config.yaml
n_layer: 13
n_kv_head: 6
norm: "layernorm"
norm_place: "pre"
positions: "rope"
rope_base: 10000.0
init_std_up: 0.0142
optimizer: "muon_variant"
lr: 0.00847
lr_mult_o: 0.708
lr_mult_down: 1.5
grad_clip: 1.0
decay_fraction: 0.699
steps: 11624
MLP neurons of a small language model. Each row is named by its layer, matrix (down: output weights) and neuron, and shows model dimensions 128-255. Each number is 500 + 40 x the weight over its row's rms, rounded and kept within 0 to 999. Numbers have three digits each.
A block is one neuron, or neurons of one layer that tend to fire together. After each block is what it responds to, as a language model described it from the Wikipedia text at the highest values.

L4.down86:434538481468450537416531476509488473496457492442489421454455475504558497475516533489494527408525479515505495474515450475467541473462439511720523518459462474495492478519501495527523533493508605492421514494529466490536494500479506512511510544480498462472519473527493533482467476486514546538520569490489480505497551502463490539537537506485470522541543534512517534520479514496536448516528
L4.down234:540549464457482503472548479459547467478503524528482445462524472520504497482505401493554507520469516487497454472450532519481493539404495477483468491527516452470474517528435475505512535463495527451548523444514525548484533555473490555503420458502486530484479491511462543495456532455468587528489508508431488553499418552479553608472482474507493423454522565457522473580504507440463608508529
L4.down564:450538546480510490423518484471502515455532534502462378486502482545442491453443538532513538521490479500459535477500499415531513570455534412653400507489413529494512442517506461530497479471514531515465500510460521500541520476473490478546494477533455521470520480474447531507502470470515597531502685440484534505453550532460531502545515507521490522482490488504505520492420481495511477486457
L4.down700:425495536469441526433501521486469453496485526501493415510499510558523532491462496488479509481541490487496554464533528504464487532427514517634527498437492531502497418466503435458567531512531588515458531539541475558478479570468487477535529439518494506434554512513458524510504505547398668485437734515499483483470553444523492514579523508526459490560411477504557550510462480527489520438459
L4.down853:444603546414507498437458509508502484453431525552452467546517473545489543448497543486435513401531472505496530399570526448490535546512580494552507442439492615517534397533458505513589477514483458493454494468526496507507486543538491533544542483456549494479512532495439522453590504508505572426521502459477497488490501460532473516534491455455578477463389445426507519498484487454484552470539
L4.down867:434485521471486462452549503519496498460484502523488430471474503521512509499486472509506472473523494521490502452506489476533508479501507509731581526418483620490505496475518415538496497502465574482403483464515499469555429517541537498488481503476479488506583507456432531511486593532507547480481686503525480519555482457501508486608489513530514508462471465572525578541478557501500516488457
L4.down997:483455525519516457437449451500473504472506495531506392553530505538539487486512555444500526453590466459564494468407482531492471526481448515660546447496500543459473410542480490535520557478489519491479477468529532527513418523467561491425485486481495505473497515504474454560531517483554537506441657521474522455498444490493550476555471488473506490518547533497474545564464510514460492505504
L4.down1226:395505491498491505464557522530455488431562490474538383471489465447519478417494518488525541462526452483532506449535510495521488498449479495721525524414534489513502506596543458466509511501530599507393494483545437483435463481515512532509470516513524499414451473496497506487521528572506583492490572491508464454462521463466466498554522476478468439498555445472434604509461433482422547536538
L4.down1320:437536486482463514453535522510513553498497495506493404488483504516516560466507500504503515476488463517487485487512482508505519517515475516692559510357469522506434494466511498496484511468502586479427472521516450518470532480487516491485512535518508544466493500504482550531462450482485586516506758497504485452503486497527548503537514509520460483522466451481491588530495474435519541494493
L4.down1332:454487519510515506511496512508473508480489547486483411515467478538552472443510526498521474503563476538491470467508533484512518493496563484706475468435435584472544490516492528532442497535526530444465519499437411519490451534537490515455500465571538490487549527477452508530546459507533478572444537541522475528486488440561512447532520490512493487516463493473520538508510478466467543454494
L4.down1400:516532506485510509450388484495469477443568527549482422513468475521498529483526530510521479450524501530546541486517515480529520482447542536679476520407471527531463410449508381519524525510468540451408536499537527508452510495505472478544509486475474446518494495478466553513510509502382597553500669545513470525509488481468489517501512438563481480503487500489514586545494485499528512484508
L4.down1550:474429468482520502460528517462433502472557519514547485472480551542601522469488510553477507430485501552490467466549496548463511547400538426620527534426506510470575511497475520461544493499494532489408468501411544450507456490475530489521536501447479497458510518566480516481541476492527473550556533456547489472592441488513457494493501538499548518440549518554469519546527508459496466447585
L4.down1565:463510485525556448419585502499495509472515513479469430521504505411541533449531441501503524446526548475491465483428432496510485512453480515737491440455496517477502473503477479514497538491486498493457443469478433497488477419473542497542479481506513509473507518556416534523446456563485529548580588497506488461430546526431486558602517545495398459473558461489476530513531451541561569502537
L4.down1625:511521518471561463477503465452491502527549503472478437512510518431472468519526497520535472523532473502548440501494538506486492521494512477579489421544476517527568481493487472479515462549501475510546526419493506485505534511525559567474483571558527553459552517556428526439467443498540494534502517551494449532446452496545539538509440415444517477481524440479569504538447453438512503541494
L4.down1895:453450512486550488487492469486525417528550481443515501519556510509509435424529450465503474452510464489515462496517600513529473486498564512666439535489541517521525483490463467469505533472525543539419474554475514514468474484520483481518482501514499471511554490539421473555477581499451532494501628499478496502504496440542494469506515523481514557421493425516451540454441528481439508480530
L4.down1917:369499492477497498416489476501485508456511531499509394503504498515482524500515517497477507490514496504495537480499512469508508504504540495733510483328480550488486440510474454510458513450484601461463504490495418505526499496464508501520493495517506512453483501478422533476494483513511537555514743473498489536533531488496485497511528506489508465531486506510529574500530506467534515508488
Fires on sentence-ending periods, line breaks, and table-row pipes that close a sentence or unit, e.g. "responsibilities.", "|" starting a table row.

L2.down753:482519558526511560533485507527441549530520493459506527505468473531528530497562484506468440504482465524532535512502497482477575481552595541489515526485540502515437543504457503533421518445586540459458472503535517510418494510558481474551558536451486563538588488536485556446502540517576506473451542490518543579527453482542434502472464530460517573482463439555577548474480478555493458529470
Short inner word pieces right after a word's first letter or syllable, as in c-era-mics, car-di-ac, Rod-ri-guez; also "of" after total, number, sort.

L6.down41:430502502498537505417513526505486534479482522511513375461457524521566516502490512517464449436548534538530497452504463472453499517497470479834509499373456507510479432506505479486551515495523520494466511477532465472529510483491496480498531490475534494477507495501511524452511439507486535555477707481500457488489534505495514508552546537545510452507449472485521539506502502537510567511484
L6.down71:424464487480527496452527511521550528490513543525503358516477517519538537501489521519488507444549401470499506498498512523466495491462512506843514493392479518479447511532495541522538554448500550441424505479517433470509490514493527502546514549474492496478522481505466553473546471529536601471516766522506453521498480539523496517532494501506497516527498478511534520528484473504517566521482
L6.down583:447501502457475511447535516530530513537519490525502389495492492486524516506457514515453520455465452515496482469452435500472503538514491502770494501359492548514500468508499511486513519438459538454487487505539479512494472507517539477450502555491503496439520515483500571478484467452484525480523845522500502514528512525509507518523505507483518472495487487494457566480488490522488540514474
L6.down1876:439501503479513488428481533531524505488473492503516449474464469457521495467500513498453505445526491501477471446503524502518466474514475477766500518353495559525528471477464512502511528451491513500404532494520537512511460504494538492451538515485518495373541526501449560496532498465486530480476843484499509478549510473555482526501482516474495501512467509517510516504487514547484587532484
Closing == of Wikipedia section headings (== Results ==, ==Track listing==), plus final periods and line breaks that end a section just before a new heading.

L4.down55:504444499506546587492503501531463525504499492485475433516496554470448474473529479504541455449529510491456465453582483486491457480501480520493518521465492553468549480365492556488543456495636484480514450526496445538468474524412483506451485472469489527520524524489517542476548483521509456565477400507498480501433417397575457532560488510444552453447486539457479390482501452466540470502467
L4.down89:535463524448512489447525468535560545493543487455487486535551408554487526547439527591469436519512563515503530465562571423483507515486479443554472521550407447480539513451498546466535506482468521501471466486481522551546515531551591540477537532425493466536420485516510497520448540483541494549474462499512480477499509476433550521570454484477508479499507487465499489576526397496615494447486
L4.down97:504523568552616500442602424532471450506468525471549575537495477522529440508487438459508549549456488549541489535500494456481494479601494530449500457550484433401498536445513540483487562510571538530495497488510539531461513538415460514531504522452487441504468499516515531474556451513552475427495449518530511487481492468523512504492489458483519513493535474511493459487472531538479451495512
L4.down159:505499475512416510467523482532458479450459547477555469440487489479524500507461541559599548488498509562520445480488517554488600448524533551641518472599510527485487485496538448559487503496493512506526598546503458512575472524479515473488398528539522472438472496442554500485507515522436513495555552544523517553499471529453430525475546526527477485508464558542539468496491485477470579476469
L4.down202:546472516503555544503515500446456496597515569439527512560506460504494453490428541449526510513573429514569654519456503547446498438490519484525480527559515483543493505479493500493399484487423491446513535504445499474418455470492506450545472569465496518518462511532505549534554525571522452501567489532448493443538519544484529574545554531577504508497511502503492467516446455516435544509506
L4.down261:467530520522547489530414471494469520542510505587496464433427475396511486503487480516557463448452465532538584581600490567514478476511494520534464468534516462509486545472460538488516479448510474515480521557471531462475452464493436471469553620510470556447464472451496571529525518539467548552540442453505548555496493499459513467425551513489418435507476525503482429472466523540529486453547
L4.down436:504512528483466479474545476453502493540473534537483565503482558474481510508480533547513473509499428428480493469546519421449540460539432562453508503487487445483475507572400519490445462508506471534539551542512489499430540499478496471466415500496456531528486512493593588442517511527557451550569513572547541487401432506540457556546535439587543517463541487465560495478486502474510545417481
L4.down651:559479441501469525544512482555547476520461544529490486533545542521473565521514478551462460519575513556450511578523518505514509473518457477522548441509534496501529491442495494514492568523553560496476523513490535483533510559454485457483517515502494435550515515468483520520466517514505466533429520496551495428517485492538517487559418539488511454483380434511522621453472569500515493496532
L4.down904:499532574501514452538484562478493396561524424467501511516491511543513478520492529470465506484503489472455467470505499513475435475485459526511453487494513541534478484429555507507451518531365512493509539488478435526456495520486478427457474563453473533515547512493472483507439475529494575581451462500392461447546513525553499468491503452383539503499521478514545530460525486519485532524486
L4.down1094:457445483537502487434442459504501490464444571515505489477524475467446451486558539476465541448558464541511527461512479480479463475447530501576436431474476589424526474449517485551558493470526506561526467468467509547469532551575515534511540425473498439421480450469484581541531533497516467474445523555538420498518473527548524491474487489546426540531432431443559492574520458548543513506488
L4.down1144:555535497535547411479566427419498486473499487528527444579547513517567565471532565468435556485421465537529506503462512472454536483483465582508462463479518466539583429536518518461407505524553505521517564453466478415493447464506510507542377517514576560563515453489502495506530545498518528483573525446515472499469523423474492531526530477518459509459530510507490550504564498562454530494475
L4.down1445:476525525519472505508518445475459467501493494560530459456366464479609522594464514473492535431459562463527487529495522554473561531522515494496536499497496503531485464520467465516502529515405539559474479549493489477503470469528573506549514459538469516462448450540548515510439447485387555496448488534516478535522521462521525556461529545482514553528502454493482504538533512519486540462441
L4.down1529:483533437511525552515470464516512430448555540511511508537485443464545508529484473528538490486592485517459482469493552553493457470531488507535526533528431526545416535456407484434439485537532463496474559524468542527552478630490449401515525479546503489426436503459503613475458526502494554518459434502505533504482487505557571456473444497524481478512529516564542485450533472503462509512501
L4.down1532:503533487465489501503527461507476510555444487553481507534449594508505492532435460504523518494515493394423459451511550497507524529562559420375444455485506472509464514485576475489483550471526543497478530586489550500475489463556506443513502450468530441483468485525561508432476521519491507499485544552446507547496475502519530562594534483460507548399497433491516514502504547516540447513508
L4.down1745:500524498544467427538460537485482508560513534515449467471417504443556529506443487495485466533408485511518426505552501444549517402503515495413442564512451462497503497416471478495535490506461411500546500470437527459503483491455563516505456444457511504482496487516398497499471460543516475561544349503522461454467561529550547592439485498526516473459444495452499492470458460505448521489443
L4.down1862:505541514564481496511574486527497518394483485526499448518498429447497467505513522511476504590448537491419417459476480502484496472434471510567442514476429498567479464481554402513489545492496493491567540502524495468558452538515538498506491389539479496456410518495540521508514461569464589473489488516493494493478468478496469478571487479496481446505550404471488585429368400523523533503465
Forms of be (were, was, are, is) right after existential "there", mostly census counts like "there were 341 people"; also scattered mid-word pieces.

L6.down1049:442454541423562501520488523446586429532504501517420605520566563602534471511520453559494482526508456475538467522500501430451502412504458521522539510445466479514479546595465587459507492552461521512509489491541505524472567484424487530537506490534483498514484487520552491436537496510460545482541325485551557398490543543541491537559518559485497471478506535512499518452541448566436503480492
L6.down1281:493466549481479535454500502493534424531506471528498565557512516464495421628513477518483454537451480465503526533424467530487504510488464426599496486465461401522513507480476448507500429511510506454500466536489472489503535471531477503582496508498487493413509530473530487490502501558508602479558422432458553434513478470530490542464548464487480538445467469521482487486458553532472527476483
L6.down1681:576430502473492497501492535507553588494494521523501574477594490555517488497490571487547448527488462521534511512486385563512584421548522566521467502562433505509502530512510554554454507511579483526444514487509501520475469502535447476443513499405437505542529522488540475595526420509507538448508456484569575474499510514518536500515413444525504489500539439496481527507473514479552574513545
L6.down1689:462424523490500434450417519551574441446489469555546554534501468456526525496537497504521519498532526510504435501530447502513493519513482485500497557516485494529539471505566481487453538508443544499552474484488512506463524553511485474595531481474493505573514556538493459512515529523486518542502535485529460488491533546527442450519467549501495539487501385465478532467520536472420482441466
Word-internal pieces in the middle of a word split into several tokens, e.g. Ety-mology, en-han-cing, ex-ca-vated, plus the slash in and/or.

L2.down1136:512482554528540569470469475506480538537484500513466517555501499518546520638553479517477500497410482522431562558546515479512409479463459578424542552482493468462493509506492417489446527480439443533463467511445527548522546533435436452551497555497468495523557481483463554550518440510527517465495419573559576391584500446502432568518501531512513468495537521466473511444450488464507505537459
Column separators (| or /) after headers like Candidate, Apps, Votes in election and football stat tables, plus mid-word pieces like Bar-u-ah, Ber-ke-ley, over-ha-uled.

L6.down248:515517539521576407400517479443470477473570506511529470480539492495500541528517483462520495436530495506518498440524529445575525503555489532660480506469470474566471505498471501506469440461521475491471579474482476572475499478558483503547546475531461520444539556477520461551501512571467545489467619518495547599542473612544415538538475474539490486468555486516443581522454453431443513523474
L6.down285:512551523509495442480513502474448460573484567459497499438485530461527570417480510544517527406442534494569547485453507431467553422452519409613471528501527514488501471515520475501444498511562508473537560446430494469457467534585495436504454487531504508437580519482523518473524561513538502505431523487542480473487504545464475492550478504509488519502413469495447513506572469438517603542478
L6.down886:423509507483552512404466458489529474500477519540496458484528543434526559483419526491549504520476493512526583466462489535487474493500530430657444487389465483484516501506490434481585509550523499497491540503480495509508489521505494461463449440499558511445484473547490589446462553449464549510449565476548521550475522458481498472519510489494537485505477536518535621554456515413462549459502
L6.down1572:495500493577471466532443482510471479417505640462516513448487570537468508496532477551549425486440551518549466506466480436544538561469502477498503492512446535504444603545508436456388525494501439528493393489405566559471476511516521511524533502504498509478496489544515472518550505499467505498501469446434500551522481517524584441518499467473499454449472497503489497460528495498529559526480
The word with and the verbs has, have, had after a subject or comma, introducing what something has or has done (has become, with a television).

L4.down120:516477534537493527512480536462430560538458481461453524504482502465526450414532476461514498508484558519572526563489435542449483540514432447517435442512482503455509564600523467428530484551553544516474495504490493514492491501458493624516518507419527475549495475503519488520503465550487464553524505499478553413441511489503518535552555476456547502488422526497532517513464457537454525509516
L4.down137:486516485413407480429461536470487498431471441453558454529555448511553542501509484435551496520467546515549510536523506460479480425573526457511523557513487452440508457477471475519515501564434487465512451501504514570468437477467515562483538551483522493464441513555432455477465485588532532505429432523515467473515556464546470517548529451483485545483484504505550462504555463473505514511433
L4.down335:551478458523412449580486504462525544524533479513501492538477470495532526544471509489534553524465494430424497564479442498493504453538476467473451486499450429491538405437458477500501494539477446467532480545488502508541477549494565513454449589497473423539530580500604482554551485504521392465498448516526410491523521461504456509515515474492505459419525486510551513501546514490480441569489
L4.down499:518471537458470455513549486469492437539408533455466464534505459544482468464588521454567555531478484465528459537475514456528504564451551463542458499560599488484516525499482592521571536447407433502482502498474453500496500388498471454485466518485497491523507497430497494475536482526521458592452462491526519536479512561500559449510506494517511527491434512500563476481481523503480461588492
L4.down502:468500502507492483543473454567498484617509470465548521520431490524475544517495427538472475487518559471426562369515486507471497413536470491521534497484531449534464550492543511529481510504510559510562502438575521508515463423557517446463483535454471549542476465570539494519520540466494577466434441547474521561506461519517501476498519519497513511483570496523473577480533583567489540472537
L4.down520:511504476539539516531481506559514529446428510467477479571516499503513535412475588495507487507519535454546489491426558484469489519438488484508496502523429458557499460424468452471421458498543510481464469541574509501524515552508553513524533510548510446419487496497482458421529485483537510511472524540469374500555497533481462509529602467461531500504481516500470479545473477456544479515498
L4.down610:476531507560515507522518526473536519432503507570501424464483495487444517436484481514544519472567489494552446600473477476493520495509463515481494539463482483493541512489518499505484563561470509476542458524504476491516459539517512474523510575576524500571500464539469557501538523469492539573433450513593498540375510486434487478424589533431513475503509487473504481517488548407436573579545
L4.down929:469506453502451508536492486491523509545531499497500533500510532487478478504488498473527516447521500599518436538519438475483568499523475502599513501502490511571479365550510468498574571538443581457471476522493457579508529525433556524440496484460549534528476491576479518581472485514469576498464562494478444512551561463496517535544503510493396554472541516473537507499523570525470488524457
L4.down1003:481495453532418480481476534486494505508448512476561526494543531482491505491530495485568407498447546519489504467492447528495505484492531499456528524515490533462627490484541546437539559494544501512505478486478447527493501488544425459535469451457509486464512489537517443534489435518489430551447494589524519557446521455504521490488566422477457545487527464509471463511455518468507451455470
L4.down1093:521466523416469464495484513480528502476426547467461533558501529552556472462510515490512469534472486480454454483440546539465539478504511439526525512411456521561520502541479547482503486488491479596573461500542461498510508412457453497521479487503506460491471520494478467534503538506529442529482461529566570490593507486489476520526519507536532566486501446490530623556436557529512534571449
L4.down1130:443482471500513478504527513596606468560488519461461502500511499455540464618523568522519490497476480483491511498539553507449506553516496508526563492528416463539465465512521442541479501461457512437430522469477531507463480481485471541477598452420472473540459461499541525482499526508521522557437479513449466466539481512539470455425495575426513429482486503500423508528438536489479526483518
L4.down1269:490514494503474479540494492497529406563483581529505447505482578525464472507525532464554492457501424503552472485499484535499459479555508451453551502449499449483471431457440514513491465529474500567510556488503537489490453499513415487506444475538454467479542467441483467552463483552540565561451438535535506528502570522461540443521497502553547557530536446518460510491518522486425488501510
L4.down1342:504508540504548474594498502518485446470487476470467446450524571527529475493464448532494559502506547510499471458473484503508500426502469485443480539455550515383490550501548517413539397522451583484520520451468503501421478567436469523529550468518509542541477493549505560503485506517503501455510495552457476496494424504557483479514418513541512522510459529439488549490460500499491582482522
L4.down1392:531547532426455491465492459471511495546491470495541455483492477490480546529528395457481459567525449441536469535542470453491519522517530434443500538537566602471499496467485555480484493529481536465535530507500519451495464491566483511537478413536486421524509464597522530511498540577448488533486476508568529487507562466564526485529444515497423496494485431559544521506424496566514431521531
L4.down1462:492533532507526461494530464447437540509488517585572507544488471477541432498500491459458524348492445484453482479469512520509465502504512470508541508546436561520510458443474566506519492486535527455490512474473488450527514532528496549507484472590488472552499510477551490504443512502528483445462453500457540475495415544542395526520535565480538443482492441535494488516481515512528500502475
L4.down1904:523487488519460482477472489495488543441451525470467504480508431432472528466531462484483493451519493532585493525535518477507456422582454551561499501476543522535414519461483551505496525516454516440514569459518564457440534514548503500486467434390524550550503424491466472475546513562519517492501532577569447440503464507500548513515519443503451572520483482426510537588466517499515504524483
Short word-piece tokens inside a word split into several pieces, usually right after a prefix such as de, dis, ad, cons, as in de|b|t, dis|tor|ted, ab|dic|ated; also table-cell pipes after Party.

L4.down66:542526545444518508447543524598529513523522483474493465520526456484476531465458503512440448469527428516471512443512483489570541563482510512585543566491513497476495524429450482510499529513504451500470535443503529530478449560557489501504488505474491548470488511484430458494516468490429494528507423474505437552543462484479516500513520437515504530479510489433547497526492516538480519526473
L4.down523:530441551532488537541470495534525488520484521466519494453559500549529481516496506481550499497514523406506495534451558474480505535512505558456444526610471529501455442515536512541417517464492399534523509579476534495482524505513514489517565462565547481507468461498413526511636477481458510471502467482503483444521542530523502473491494468454482500480548512504494526519445470488400522478504
L4.down532:519479460500423535498544509494483498436536427510516556462461522506497527458517522521503493476516469468468480437538484518493486463504502475477484480577497524457499485508497485591520545515501491513384505518526480501526534465451522457539521500518414516445605495532492499526458447539469524538449521496498476492536509480418462451499564417593476560469501456498585470522505538523528544514559
L4.down544:480458542457463489493406508527526481500554498516519501450514441484504474470502440463452448484445513489442540545457485533517544441455497488511492472524452480518502531486538587504522459521530521403502490569590479592429490515487554407507508552588477539505466424579451472475510513483538471464462463495534497461569478485483438509526579494499504487485452447510470521512526539439445464469487
L4.down632:471504457482480556593534496535512473480536473456456529466501548562495523559486543438508530500420489457527468523439552564515523508508488482569443589449544462544469540500442519440446564521486520527552548459549535457493539450484501489544537489457565493580532494537481492489501476501473517499450436447565545479596501529516533489566484443528494517450474471495508435457527522480541481497435
L4.down704:433474548501489540509533472447443510421456528627451537533564553473443491484500485495441541455553496510448467517510492599477505448531541500504507533512501392464455444537502513528532517539511538490541495484522553480426580580489487476544499503554551468571508512553589522465486513566483508550535446497502440477438472447544451495596487512473475447505537517433422519490529550543547549437490
L4.down907:548507513425509511498527500435514429501524532523505485512478492532563436536531501518465440504542442606499480530494478515506474470494448434466524476508481469518495495464477533407491520443491539437507502512532455536489482565497546442396499543489501517537524522592479458499465523463518516502589535553581526536429534431495510496582462553500458421507543501508529426486482529518442503521563
L4.down1158:507479510531508463499510556462528476468526544508506503461569537535555520513519526483550483540533411525451436538516464472500587494458450482592530498522526482490578606483495500540462508487494468523545570473509546441452475465507468568512519472562502454417459517461457546518549528481556434483532442491457553534494524490495521448583484517495436506483533495478547456482509549444505500513538
L4.down1241:458530472523485471455525502505435505489514523541489424517555573443511517481509492562484460533521511488503502521509557488447532484491481503558557523511475478524501530463473530543529481527525586535436469427590456501452505526431552502551565483542569535555522410459480493448533440482462490532507499593572459536553520592482502555515498573480501457467457490453524554543463521427520486468438
L4.down1609:564455492487535529516516561506621498447504510541513546552575560466463550477459518481485502450451495491516569477498538454504454485578523484484477520463450386539438511518389497550517476478503528431517489442467517534521555537491446474557473437512516487511463440477484557429577466564514516462506425479493476455551468510492499601449601494460510457500460511489531502541459475500452482528497
L4.down1657:475454528452583434522564544482562535455457399487486467477521490492509421512452539551540529456562471484459554583498486513486528403513466476550504511507518519420517518449525459496520429486535511514461518487537480532452506554513515509488479430512474516470579488517520524508531547532521612490490481494528443446519513487512531459476524518563501493545415452536470570547536494497545391516569
L4.down1754:433506571532456454449492485532514504463478462535507448453443510452474475461517538540561487501452450404498537529461518501479504502502461503538486471523466507527468474453495473522491450473493515438490618528497462546425533492521559425471558461501494534527512495526453484577552477555578552456455480503559532446584522545467528487532572515452521409493401470461502455497542529470422493451496
L4.down1778:547475524469422420466470519510530468522467502470512528506544408516500501490440491509522546431429476523476487497498387484461529494514474532591479554483495497492526580484554455560503483483518542578580521520569469453483468538511467532477496539540470464530497431491600493445507532561590434580503454450466540427464527479499499521531561434510472523569540548508507505553511535551507445436444
L4.down1815:541471494511521482519607483489491513510510541438465480539505506507475505529476535492484482559489486501507567509497498483477547475529537521435474536472497560438519462508513497502493478536420561501562544515533531544506528536498486537510508414539460518525509577489461567491459493391528515561503522547499433594601505499468550497523514468541469579518520484497516530508458500424543404517517
L4.down1903:518533551515519457493454532502518516468494539468548504519529478441476532429415511450554497540572489485601553489528536491545528534598429502528479504528526492469486423466511553520559460460518499532580528507496518503493472495531493452485539504385535496368548510550486506538499481501476470528546491547543551485529542403517518460497517507427431486488494443444474519527584508523435481501521
L4.down1909:551510506558522518530523374451519563457545455535502544527523417466503504475559516514472532541503498522498541475551542457524469478426468471542467537472506575522523573488563528538493537500504478449475461440491501548497566509561533441494413419470428452491434437507482478534514459534477582504486511530546480540478514504485513488516476487549460532447461512523427564479508462458557531576522
Closing pipe of a markdown table header row, such as after ±%, Length or Athlete, just before |---|; weaker on mid-word pieces like port, the.

L2.down600:508392513524488525522539463481464514475424519571530531497516498477479477561509526506522551520532541454601439479487463540511523531545530532557530523525562493484504498505488463503493401492536534543447468479511528468589526516443494540477490568513487614531565490545512471505513463480521487584460394548434467527499510510502503502458513521506495520544431464531508547575451432473531475432513
Short middle pieces of words split into several tokens, as in des-tr-uctive, Re-ver-end, inter-ro-gation, and in names like Ser-ran-o; also CJK byte pieces.

L2.down1398:394534479446426505452506500471507438475471494557449446506485482528511516529472510478509462481477514503492472521522435511542482509486477539726500476364522523472493410539504473513536479419512591545446537479507499518501488446514508498487469539519492491479520492504467523485527513455519538446484611509553428510488502452521472495556498532545510456488509491500493578510443528487520535551533
Line breaks and markup delimiters at section or row boundaries, such as blank lines before headings, == closing heading titles, and | starting table rows.

L6.down482:479440518432478516531494511441516479507445478448426536451514448462542492532485453500512512507546454579476576520571528491571465552411536533517473444525417501491502507455537504501460480495488480499559541517518593473480526517519517530503480534521446462509500518541526518568536504510494514483481546513572482494535459439451514500498491487487419454461393513548506539477466501570538478518513
L6.down513:578552536489570516431501474617531544545485478559500445468577490402488526461490510528408498502539514495537460423507469529544492519498497459592530473512504599525558455473505517463450463544595444547519507587566521493511488529491451529511454535449490497471459496555520553487482500466442499519576424471504505513504532557549465507500475433490488509461497552487528487470596487508464530459437
L6.down1146:447489540489435493469441498429521448443542567496553517475417467493521473475498535498530487500472522495462468468483527603489475511491454533485506406526512493502449484526563486501432512523490604490544558521501454498545499588488598524526514455503465495537460514459513528520506454489472537531455515546510523542557480520496433485478526495524507465570478439557549473559539519426450550477506
L6.down1566:504543458477489428482521534447474498471514532549481416478458613525498479449475570519433494474543470586492517538469534568540455482485512504561547546431427492522458449511423410505519473502535507485512549521465450468517529473508492507503545513543427486535516472455476522570501479502417525513521541533512454582497435506462508557553500566516479472473501507469491510561516530526525536487498
Pipe separators in Wikipedia tables, especially header rows of sports standings (GA | GD, 9 | 10, ±% |), plus semicolons separating list items.